{
  "vocab_size": 8192,
  "positions": "rope",
  "tie_word_embeddings": true,
  "init_std_o": 0.0,
  "optimizer": "adamw",
  "schedule": "cos",
  "max_seq_len": 128,
  "train_tokens": 104000000,
  "dataset": "wikipedia_en"
}
MLP neurons of a small language model. Each row is named by its layer, matrix (up: input weights; down: output weights) and neuron, and shows model dimensions 0-191. Each number is 128 + 32 x the weight over its row's rms, rounded and kept within 0 to 255. Numbers have three digits each.
After each neuron's rows, "fires after" lists the tokens most often just before its 100 highest values on Wikipedia text that the model never trained on; "raises" lists the tokens whose logits its output raises most directly, leaving later layers aside. A number after a token or word is its count.

L9.up305:117128095135138100083119120133157142157151181096159114120237121108071114148139138130148166108111158152080137106185162116119122139132102082120144210135099129104168103130113123113169113106147083164123167099123105166100070135114114143158082109164134160172111112118175102114169120146089160097094107063120119154118187153187102151128106107145149158130134138088146141135106180108132036151178104120142152122111147152117131100130141106153095141092185096095157172102159134123110203130106155076123094101163126124232163152104188146149124188110073106101148102096138115146135083122022181104
L9.down305:116102144121120125096084139114112192191125079159162167103130118142118158166074062000169094139184141136153164192117104149105144080116116065138137095095152112131159084128181134119132152131113170146119136193122149169151141129174096072132114177150134113145096086166102102147136089126106086102118103172172157151140079143129079105109138117157131123152146141102161110147131104116158122113174092094116091117104149127142086153094116156133142093131132193096142155123135095091151136116104083149180113135127150177056133165111137127197148103117114172165097120140106075102081172114153056099
fires after: " |" 51, "," 8
raises: "4", "2", "(", "5", "s"

L4.up330:169145143144210127133136100122109140132113167061139175101137123117122089106174130135093123089094161106103148068129073150119057126097141114126149109124099100119131134156101131125178166180124102198126101074110162118177091157143123125086114162110100132131132146156151116138124170142121165151117091122181145087131111120132145181107152099159130119095163044107086104152122153188139154159154132164215131105169146144147097126107131087106140072163149114157141173078104215082058141134135105139086077161121144160097166148119155071093108200119166063116058124175129137153110056129098148128
L4.down330:191114107098105187129120184165147117117119059148094134149148163101128147153114112080114180157111120118162053154125163095104146117107140077086116171054142180117131118110170137116102162093118159101105133160179146140132151148115146106219151114159154129100161093130097153157145026089129171109147188114135083168138130087108165175120140141155165081137125120135171073117128093086128149106111151105195121093149173149095127121153196157091050142107146112068102084127159105161137189086106127109127161070109127151170099140161133069096089119067162131123162141114130131099116172153142118146
fires after: "." 45, "'" 14
raises: "tors", "ium", "tory", "table", "tal"

L5.up696:096124044112070122122127122139162130113154118062106169117140122104140071116138156089140146142100081191109165117143125150151112072082141052148152111093129151156071217100152128057097143178110072134105141140215138068108124153167158101115105144152103145143126169153095135147161119129154142128107182149080179114170120165178153134160170119167100102141108107183055116074108134117127106130153116095175111143118127101071085121121130240120146120096155127156159152155149158137117150118173115126149115104135152160187197126126159142113167126129135082041119130126130124120121112107092151124
L5.down696:145160146167086114054133074098090099151099174100126161109131124116129126161168160074081124146091152179125183129170132136117093202123173093138146121081119168207117131096078136115129189105145104146122133121104106102090105140136089074145071129141101042132128182171136111101123136093146140099123129121137076102100074094121160118110122102154123084132110235156070096161146166134138164098139122145142096149127155073124114134138080096165099137095177158144143078176063168133152106178134086082149185176152142149126126154158160159116168100132104121123164171122103198126118159102174127138
fires after: " " 61, "s" 11, " \"" 6
raises: "ry", "red", "ri", "ries", "age"

L5.up566:134134106157141123087141053089109148121138119134156133130161185121114102113128180114114083118151148127103161111116129140147121099113077120165107147086179108126082112123126194092118112164116110135136123120145112103119137068118144093083114165138093121144132104129126085138137179129182142209104205147126118107151121122121144142161127166129094093144171147141133134106149168114215153213153102168130111190108156126034131140150104158165143094132168120111158099062164162110069096123145018090129168068045096115156142112200112108126092154101135090102134102058142187150164120140135140114
L5.down566:149128145120148134114165117155154083169094140160174181118152150159196140101163136175170095101200134131157191102072154180096106147109103148172136136056115128122137085130108141163211076040109156136109147129095148209167142153145158155133098133056158150126150117143102116084091114094140101131089080102153117101140139117167116148105148127132171073113105111146150158126115144106105109111175171125113205104113110120113125123160159111138115147149112081095169105048109093095061153123142079097158107149118088102194096155120168119116161095132090086113136079149110165091098178156135096173
fires after: "\n" 24, "-" 20, " \"" 17, " (" 16
raises: "s", "d", "ly", "l", "m"

L9.up156:162151134180116092144126093149088137156157104132141126145197171083108196157097140099157008143068127163065099128176142141117084089099091091126110157137084158154112193113174152151127085118118105064057136146129058142119122136165136103139103148113142197098148185145127132090048150117146165145116128054111134095090126156153148140129158101155100154158146137094112113118149126166110108114159094110082121177150164082152173164145164143189091109168127161080152164160102120102082133123097136134120106083091091150143161087173136116058088126162127149118122114122138158180130153119119133107
L9.down156:148115177164078091085125132155061086160112137150156125167098101152144129169135130123132158119095113095134114175120097104086129151098154175072120113083114224138172108172115119199106126128124184098104105129127117147093169135133104067146148078114110146110122132139176147108114103132187111144083140075122141109080145150141161115171113114147132105104085091138128152123141139197135132120142159149066153167123134102151098113165104107181116150105086117070161106111108116101152124161140135125181123072135091116191128098227144135106230035148123145167060136109098106166125188122109150163
fires after: " " 70
raises: "ment", "ments", "ement", "aged", "ship"

L9.up310:107140052146165173075108089127149177111115193130143149184131185107148061127127150114133149106117111108113114036121106134148143134117082114142092100122082129099150109211078159059180127129136162199109139121118098124042079127133164129105117126154129181145103129134177105103162172148128101174081109092158101104171130142127215178195142140092061104107126126135166150119099180094151139088133052148161133144115137129155127180164143095140072129127136129114132119146136149155101096136156127086147160151131151183182107129150131152125152123167125099110078089123157141168143151122097193096
L9.down310:117141111104116186119117154152076179122071136134109068154113183062150120157119098157117100167122152091123120074112110194120137112123125133176097090174092132105094125185151182083151108105180185122106115027104115116110083158100089175135089155118115158155134176179103124143152144165107074161108169165130118091173115077102163131099121149170094128161143147115143094194031123138128122074142068133135141168145166156119103179165129086158129137082127137125106161101139175121082099135110153103110134156131154162155125172119126097138165141175151133093058105121102131125173152084165138066
fires after: "," 50, "9" 10, "2" 7, "8" 6, ":" 5
raises: "5", "7", "6", "8", "4"

L7.up161:138127102122164175088124085137129191111132172130133183127169165128139128128117126109086118137102069177147119097152139113160160091090134084115099104162133155095108166131102096084126148128098145146090148106134131092045163097148169052094125159093110066164167161077163123153146163170103222174099115114110132133168112110131129159133111118111117068087146173090108159112161175145089120125199081157113178125089098208111086130136156163109110126162093118136127143183077123168087087137148118174159140110153116173210132096095102162104098130165158079126112109116117126180139044134140095139
L7.down161:105101128123123135205136136152094116102110065117146160068150102084157101162146103192141064145110144125148158121118071163120164107094183146131157135137090113153109134157065201159143130147117169140075177159098091163144126168060104125186119165177106169076097170151168096102169157170077111147153108084089095074165102066088170094052141155138146143173109131144111098164066094108126115118117127108087154189100165100135131119162160105178186162134134165112101090146119117147130169134094106171093088116077117133130124149105112140181127079133129100152124089148139097145102141176173131110
fires after: "," 32, " " 15, "9" 11, "5" 9, "8" 7, "7" 7
raises: ",", ".", "9", "3", "8"

L5.up78:200172106112127120111116087140157183086130099128062119086194144095059078129141143107099067156120178079115133116214126173141085127135119134114077193132117170150130112134143083108135142107098124110156108140137133145114157117135152125120139118109131166138160103096157168130123134099135212147118166116134106095135159113114135095135199119136151142160118089180117088095100142130098129147151135164192123099138131120103202146125060104106102147120096145146140172125134176107126068097127073039162115151115136091152174061224122096062132119114120074123146149159127146096151104086170179160
L5.down78:110102127183077108113136116087085140101108100164080069110125037121150092111099130109135117128137092139140113156171106113043146110088169150128154148131181134150110135144113085123162106159132127140116081151158131151099098109106175094148164109072139158124173148125077117158148103085101174136146128159100160176131166159071135102190216142107119131074154020145181098136034081114177122118159151132097150122117130113136141117206167091146115140169167096142167171112125147168062109127145127148150111133179115111134056171165110116112150127117129135129105110178180166147118164146130128124
fires after: " " 76, " S" 6
raises: "ically", "ation", "ature", "ary", "ible"

L7.up736:095088117107123119105089130074074174162181144141098144143132164119131120140158138086098091035115127160098147123136075116162134119129114111152152103046126170156147199125139169078075171123154100095166143074110143107098163080133104107080158125141110133146106136051122112123160166150171180146100192141132127155084131164120135092130101118128142056112150145139096198055116130170160174199165104161126019121175159098102157127121121161105085076124132137140137122149093170168114090130142116108130118174133121149163124174129150074100096194126166145097102130139086109119127137154164108138
L7.down736:127064164105099167165116191156120147171128130167067057163129104066137089130179071132102139126090120104159086160175162111113147129174131120120157125147148134103142151091143096179057160170113126115184113125174142148157156148082126160122111149115125114106099133148102165168160148116075122178144095089100157157124148119148094156116108159115175095117166136146121130071125178181199164135081154130159140171102055105157139119059114117135091112079085128076154142193097165105150116079089112072148218146090115112094101070121086083115147114089136124147092136118138147140151118163156132166
fires after: "-" 18, "s" 15, "===" 7, " con" 6, " re" 6
raises: "ing", "or", "ed", "ors", "and"

L9.up679:155107153145102135107099121135151146104127167104071113133134125083144083138119114130160125079150116088137129119106127195144152144143161120112090104153160106115125181182049158156111093129169112124075162102188104102095128150106143088066111109227129150160144113120111080092111146134135171155083136116166146075171129134110164174190174158132071087132102095170124104102109190134156170076173089081101162124185145098122137138152144116120080150095172099053148155150168170168128134125111139120183140133101113080208090137127092131184108164147144114147092066132172161093092117111106134062
L9.down679:134067124112110110142108145145130141174043148170110106100103137097117154135160120129153115089132149147143105140090128148126173148157113098194145144127168139076133114131131137076122143127128145175105129168163158115101128190170092136120091166147118058142171167140075194115134048205102162140141100163141132132126177045089097144118108117153146151145126122145123118205109058175101187153127105163104161126143152146183114119094136154162113178153124152087081063064104111140101115103083099147175178137177143117144116104112063119168144104116131184166124138098083148156123065073101080122
fires after: "." 91, "," 4
raises: " |", "%", "1", "2", " ("

L7.up556:151134110101125098134152118100133148110120129102134078135124147139087142122124139130164129110156155133093141121110108120198173108093131107152189152094118093062106134161112136164121186119079120107164154100158103126159134132125111104097159171131096147137071144120058153038101087138164203132131126070116107133104129150171129130124117125120131101145171173203138183118154141121202157151152135139100045117167109106131139132157082124077142126113115083154122119104190189127120065154150084123192161079162123130249062118157196086104106148173116102064116083158110117114121120144130107138
L7.down556:166136190157154102109089154140084117190162112138104144188118114170147147092122099091129148144074129115173143127118121120099101118089191059181062097159125126154132165137145164184148140086166154138165139141077129165119189150077107095148163073105200118096102126127119171221127138134115123160112120100098140153070118111141082146140121158111135196114091147057155088171146079196109104116145182052092062182100156112142125135138091118124111152159158186069095129107120076110151110089128146148121148104128123130085129140138097080122129091129097148120121152148132099153086178139087123124
fires after: "s" 37, "es" 14, " Mus" 4
raises: "ed", "er", "s", "ing", "ers"

L9.up442:107114070097118078147128086098136167118118136095145116169149169075156088122204119123106174088116165067155158111109135159163101105059132129165100133105153168110144115158126158098150121142157106160060110094154090138096170093124146088103176135103115063138161112098153097121106194135109177112103109106132086138141159188107153145171147136173098100188151161083136065075102168119086150113088059115136153167159119092127161129116154116183102098196140175129133153114174132127139113188097150044151154117103176137143149136144066122133154081152177105112078082157119152153155133162097175122
L9.down442:127096162147122112142098110134114084049089166128151115066098096129080203132113136189125105167153133115064105177160168062141132161109137142104115113137037048135097117105107127181151132154128117170146139095107180123151103126143136077099054107161132134114174137118150112086120097045165134050171125145151162090121104128119125122123088068134193143131125078108150166112087125119163129166154132125129178135141141131116138169157121120133195142138150106147132168160115099163093167098118141153141175137136186124126125173117134181142069116096110143142173107119183139147147109132215064097
fires after: "," 42, "\n" 24, "." 14, " but" 4
raises: " after", " throughout", " since", " when", " by"

L9.up493:097130102114093183199092116133147158128127117147118120142181165074139149172143150097106124106139160112108085137145148141144108123082105104102074104113120184185139144140169158126059144147150150120122120152138125075069136070199174095118084100174106149120154133125133092188144179105153113157113218093171148146105169144165134148144110148145174148178113163121118125046142100123110109125141110166119083139183093162085117119103172144168112071150077089102100090070090163148147055094191132098132137111086144123142168136099103101116140175182209124103062154156104122125129136120147104095
L9.down493:126118165091102135175118123119107155168113107136158133187116100104119165099129096100153121119138146140181124141155129096089154174088159041073158166101147100132204114096141136098104123204146125165129144159129183078086110098111115119135069121129189111144152123126154085200107147153153066170117188069161132097101124059155078139121107130106169089097132104163113163160132123077163129172152130110103117113219102133102118108048152129130067141131098113097136124109115165151161114093145140113180156121103147059139149163054134126162123159072189126150093125087136114133119116145156135194
fires after: "-" 23, " " 13, " (" 11, " \"" 9, "(" 5, " in" 5
raises: "ix", "ize", "pe", "us", "ie"

L7.up433:120090111145158143129148080108159171121212114074127147145183146084092100184145105079121049129084226120130111153126141142144071059102134079096114099153117140172133169084152121061089119127090115146065087107106140171151080180139170118115119151110136115109162075142119115145096125159162178154139101154095106117078129129149107105150121166157098127107101161141091136110174126151116080176182108170225125103076103189081132124121112157122127136130117097087118123161112110177114142158120147143164136134139173125169163160131122170135150119057177083127168167162103151151107139110081150110
L7.down433:144145104157137090130128121165133118127096133099124180129101177163141121095138132144179050109169140093161160100151052148112144185134142103157134116098086145139135082083122179110158110171137105143076125097053091160130138113156097157096169157147143132082077094106130153114152135157111130163107107037148172112105174127100137145096146146156108139208124157163130156095185131135101136086105164114119125126103208158154093183117158126165149091131117074108120180099074148071110138188141171108164126090139116113177144086112123114092128170074217110139103149092057111100121097122089173162
fires after: " " 66
raises: "nce", "ts", "t", "a", "st"